Part of a small language model's weights.
Architecture: rotary positions, biases.
MLP neurons of a small language model. Each row is named by its layer, matrix (up: input weights) and neuron, and shows model dimensions 16-111. Each number is 200 + 30 x the weight over its row's rms, rounded and kept within 0 to 999.
After each neuron's rows, "fires after" lists the tokens most often just before its 100 highest values on Wikipedia text that the model never trained on; "fires on" lists the tokens most often at its 100 highest values on Wikipedia text that the model never trained on.

L8.up593,188,216,199,197,166,180,210,172,137,207,181,276,206,199,255,176,249,235,153,222,204,161,200,284,226,241,177,190,214,216,111,184,176,219,163,225,172,213,170,216,211,192,180,183,152,178,225,175,202,171,200,243,199,238,259,230,222,163,221,200,216,235,171,188,262,246,185,200,253,197,173,189,229,194,176,223,212,225,184,223,197,199,248,237,173,229,179,151,222,216,179,237,183,177,204,222
fires after: " |", "|", ",", "  ", " Centre"
fires on: "\n", " as", " |", "|", " 6"

L8.up1236,173,175,226,210,251,228,204,138,189,194,237,194,229,192,208,179,205,185,220,162,216,226,230,202,221,234,215,182,199,191,159,193,185,225,228,200,211,213,190,207,190,164,205,179,162,245,204,190,187,192,235,195,217,228,194,216,205,170,203,207,246,217,181,194,220,210,222,169,224,180,221,198,243,241,204,261,157,221,261,247,149,246,208,215,211,251,195,219,215,166,186,209,200,171,208,205
fires after: "\n\n"
fires on: "=", ".", " of", " |"

L8.up1197,189,145,248,178,218,195,209,154,165,193,237,195,206,165,224,159,202,181,237,187,185,207,206,162,226,237,218,200,276,200,209,181,141,224,202,210,200,262,202,196,245,173,205,223,157,224,219,198,197,169,192,182,195,226,199,216,128,159,181,165,226,177,191,159,223,230,231,160,189,159,187,193,215,259,212,230,193,213,216,257,211,209,187,187,172,211,216,212,252,211,243,196,233,184,207,185
fires after: "\n\n"
fires on: "=", " to", " the", " of", "."

L8.up1162,139,180,196,182,201,211,235,160,187,180,270,228,234,224,250,176,217,202,166,198,231,192,221,206,207,221,212,175,239,226,218,183,171,213,201,183,124,248,205,221,215,195,195,199,135,233,208,170,174,206,238,251,230,228,186,216,140,200,201,168,256,222,185,205,242,235,210,198,138,203,151,177,248,198,181,210,207,209,210,216,217,210,190,227,220,204,198,278,193,219,190,218,210,149,224,223
fires after: "=", ",", ".", ":", " that", " it"
fires on: "\n", " \"", ":"

L8.up1156,207,199,230,178,190,164,251,154,160,203,192,214,219,232,232,238,166,181,198,166,161,202,224,166,231,152,170,189,210,243,194,234,202,189,156,229,247,262,220,194,238,211,178,185,198,237,215,240,226,247,148,203,175,227,216,218,131,139,208,173,186,173,222,212,183,222,191,248,185,207,128,167,211,187,193,248,222,202,227,202,152,215,220,175,196,213,181,201,203,194,190,202,218,159,211,238
fires after: "|", "-", "\n", "ent", " |"
fires on: "-", "|", ")", " |", " since", " ("

L8.up2616,186,148,242,242,162,198,186,148,173,240,208,198,198,218,232,165,144,200,207,221,241,221,205,216,166,140,156,173,179,233,166,189,208,186,193,188,190,225,213,291,168,202,176,244,156,270,210,164,213,209,187,231,219,192,176,254,157,139,175,193,192,182,189,275,241,242,198,208,225,189,232,177,182,217,184,183,191,212,228,185,209,209,179,171,227,194,221,185,181,212,116,215,178,193,265,217
fires after: "–", " m", " (", " −", " in"
fires on: "-", "/", "15", " a", "10", "18"

L8.up2662,187,198,210,208,143,206,211,170,144,237,244,144,184,261,150,208,192,194,186,232,196,201,226,215,209,286,219,155,158,214,200,215,178,179,182,235,145,201,202,185,170,172,236,183,178,198,137,149,195,177,192,198,209,186,192,213,198,199,209,181,212,202,241,245,254,163,198,212,194,165,120,164,205,221,184,228,289,202,219,207,210,268,189,231,170,240,177,189,176,220,176,225,155,177,209,205
fires after: " |", "s", " Chevrolet", "da"
fires on: " |", "  ", ":", " 01"

L8.up1833,175,209,256,220,218,164,210,175,223,148,289,226,208,217,213,163,257,191,127,192,221,128,216,184,190,214,207,193,238,193,138,163,172,178,205,200,238,241,225,187,218,220,231,219,197,238,224,130,158,202,149,162,180,254,220,137,193,153,165,168,264,194,176,228,226,209,202,194,139,216,159,206,231,250,172,229,180,227,228,240,190,208,200,219,211,195,244,204,251,170,171,231,221,161,247,248
fires after: ".", " the", "F", " ("
fires on: "\n\n", " ST"

L8.up2270,231,271,139,171,227,179,190,219,203,164,233,128,130,212,198,209,221,177,186,176,216,240,248,186,222,249,180,191,232,218,158,217,181,156,195,178,198,207,222,202,164,232,238,205,116,195,216,187,246,187,206,239,194,110,246,210,196,152,222,234,176,195,224,203,186,183,201,192,186,206,145,197,203,259,180,173,228,203,215,144,172,121,201,171,201,247,225,177,199,208,229,178,215,175,215,210
fires after: " |", "/", "–", ";"
fires on: " 0", "s", " |", " 1", " 2", "\n"

L8.up1770,209,195,230,195,216,196,193,161,233,151,201,154,247,129,208,200,184,218,159,243,223,175,213,228,178,256,177,197,221,230,180,146,172,226,207,224,199,189,184,194,161,181,265,232,237,273,203,153,167,159,210,208,192,169,231,264,164,200,169,250,224,238,183,196,204,190,171,216,166,227,211,217,246,249,194,209,186,279,244,235,191,168,173,195,205,217,248,180,194,187,190,212,243,162,199,183
fires after: "\n\n"
fires on: "=", " career"

L8.up3001,234,187,177,171,158,200,183,189,200,219,182,180,223,218,222,144,188,202,179,241,186,184,175,175,165,197,195,175,261,254,177,228,218,200,205,235,155,217,176,214,240,201,254,199,253,233,202,171,205,190,238,195,210,227,200,227,129,139,226,234,220,244,191,198,213,234,184,263,143,177,198,230,185,205,139,201,170,160,195,230,219,190,210,178,192,189,229,184,183,229,243,153,240,159,186,202
fires after: " the", " in", "\n", " of"
fires on: " the", "-", " early", " late", " mid"

L8.up3137,218,226,225,225,226,215,209,190,164,184,217,197,197,195,201,186,147,207,181,272,251,230,251,166,168,230,191,183,232,248,190,189,181,230,205,220,218,192,205,247,242,219,206,211,215,223,238,173,203,230,262,143,214,183,182,179,191,204,183,209,238,153,164,185,234,212,204,196,180,224,234,210,201,178,190,146,212,229,248,235,181,239,161,190,183,212,195,206,151,227,187,176,255,196,191,222
fires after: "=", " ac", "ipe", "ro", " int"
fires on: "=", " Mor", " mor", "sc", "elli", "ous"

L8.up3349,284,219,218,201,200,198,159,159,204,225,198,196,171,191,240,186,202,129,207,198,192,180,173,190,218,215,216,200,235,193,163,205,170,233,144,204,145,177,224,185,214,185,269,222,151,186,177,192,188,224,221,165,247,219,229,198,226,236,208,160,234,145,209,180,224,252,177,228,179,218,220,239,182,167,174,202,179,192,186,202,179,172,202,189,212,233,207,234,225,263,200,161,220,213,198,183
fires after: "\n", "=", "|", " ext", " Cer"
fires on: "|", "-", "\n", "rem", "\n\n"

L8.up1603,190,220,206,189,197,239,213,202,203,183,248,204,159,164,190,223,216,220,186,259,193,193,170,137,185,237,222,162,163,263,254,169,180,221,226,187,175,126,191,225,180,218,151,146,227,194,181,207,234,199,196,199,228,192,204,211,126,188,168,165,225,182,222,210,222,201,148,220,176,185,229,182,236,241,172,189,248,220,145,186,219,203,188,198,193,206,202,158,187,209,185,209,203,220,190,149
fires after: "-", " |", " ("
fires on: "-", " |"

L8.up2026,259,230,161,220,206,199,204,188,207,175,198,178,211,251,244,155,190,206,162,229,203,151,135,217,163,193,230,185,170,178,191,233,151,196,180,199,191,219,257,172,127,204,200,238,239,174,184,165,212,150,172,194,203,225,180,155,243,175,205,192,252,218,135,218,254,203,240,174,213,160,185,152,198,240,200,127,198,270,189,212,195,208,208,211,233,234,238,220,194,214,209,204,165,209,167,200
fires after: "  ", " had"
fires on: "|", " |"

L8.up279,170,151,167,166,193,144,195,157,192,200,228,198,269,243,141,152,197,199,190,228,225,203,214,130,141,236,220,192,215,214,173,231,178,206,227,188,184,197,202,180,182,194,220,187,219,295,199,197,195,160,207,140,162,237,168,241,183,157,209,175,276,218,141,215,149,193,169,208,206,179,187,178,274,185,199,255,169,218,185,217,170,233,210,182,198,171,230,215,282,210,146,140,189,156,241,213
fires after: "\n\n"
fires on: "="

L8.up2436,118,213,209,145,228,202,209,197,184,220,181,218,191,191,217,146,207,173,198,199,240,233,169,210,138,198,166,203,213,198,198,182,186,198,171,194,173,254,189,233,205,219,204,252,186,169,229,191,205,239,218,154,233,145,256,202,188,232,158,170,192,245,204,191,254,210,200,168,178,247,115,196,220,196,157,249,198,209,248,221,176,195,220,232,215,175,186,259,245,222,194,185,229,208,223,229
fires after: "=", ".", " (", " the", ")"
fires on: "\n", "\n\n", " =", " per"

L8.up845,210,237,230,157,221,195,212,161,228,160,254,206,194,197,242,136,241,217,211,227,213,193,172,222,154,168,188,225,176,231,226,192,151,232,111,227,196,233,171,192,166,212,262,216,183,277,179,207,193,198,219,147,170,157,176,221,220,210,173,199,205,173,148,221,212,204,205,196,138,224,180,193,257,244,178,215,213,234,177,235,96,180,182,186,208,233,213,182,251,186,164,198,214,168,219,256
fires after: "=", " of"
fires on: "\n", "\n\n", " of", " the", " de"

L8.up1457,183,186,212,214,213,204,167,181,222,176,213,220,172,142,231,146,139,238,176,216,282,211,151,235,161,187,266,162,181,240,170,185,228,197,219,194,223,191,168,183,186,198,158,239,166,199,185,219,180,160,188,231,151,214,162,242,227,201,191,154,245,248,194,189,182,174,193,192,229,210,201,259,206,214,193,191,193,248,164,208,138,214,218,188,219,207,158,144,180,152,208,157,216,194,221,156
fires after: "-", "|", ","
fires on: "-", " pl", "ol", "th", "ort"

L8.up74,205,182,227,178,210,187,226,199,183,138,192,170,161,175,222,149,226,193,183,193,148,181,167,265,181,169,220,137,175,228,132,198,230,173,185,236,195,144,183,182,163,185,247,227,153,207,226,211,249,210,196,163,170,157,225,198,205,207,185,211,217,192,174,177,191,171,204,173,185,171,259,216,213,163,226,249,122,259,203,185,164,149,218,165,177,183,234,233,155,238,195,170,269,189,182,231
fires after: "-", "+", " |"
fires on: "-", "0"

L8.up3322,178,180,221,212,202,197,218,219,208,164,212,174,182,235,208,193,201,184,207,184,202,187,225,169,221,200,205,190,241,255,142,211,171,275,215,191,183,218,171,233,229,216,240,280,219,233,177,199,192,160,228,218,216,151,215,239,205,187,148,242,210,258,194,218,207,221,168,232,188,163,209,215,273,195,203,209,114,253,174,225,229,182,187,213,202,176,206,190,198,188,168,123,197,159,190,223
fires after: " was", " is", " of", " as", " the"
fires on: " the", "s"

L8.up502,203,221,214,165,197,194,186,195,199,239,204,220,181,207,173,146,204,181,177,236,182,240,210,232,124,188,215,176,199,242,209,180,208,198,226,151,168,231,213,212,222,188,178,248,212,235,226,158,228,175,199,247,236,188,206,206,172,149,206,210,185,253,157,249,219,239,199,198,207,195,166,178,199,191,174,178,190,278,169,204,250,165,238,187,223,217,227,174,215,178,207,194,171,204,199,231
fires after: "\n\n", "\n", " Year", "–"
fires on: "|", " |"

L8.up875,175,203,197,166,177,150,226,131,206,199,197,155,214,227,247,161,241,180,181,187,240,172,171,204,208,218,203,122,221,208,155,179,204,153,245,194,174,251,209,252,207,182,181,241,154,212,180,193,169,200,197,144,167,223,252,168,173,162,196,162,250,216,189,174,223,224,195,169,200,213,212,223,230,224,185,282,175,226,258,237,182,186,181,227,235,220,218,158,163,250,197,183,195,186,232,184
fires after: ".", "=", "\n", " during"
fires on: "\n\n", " the", "=", "-"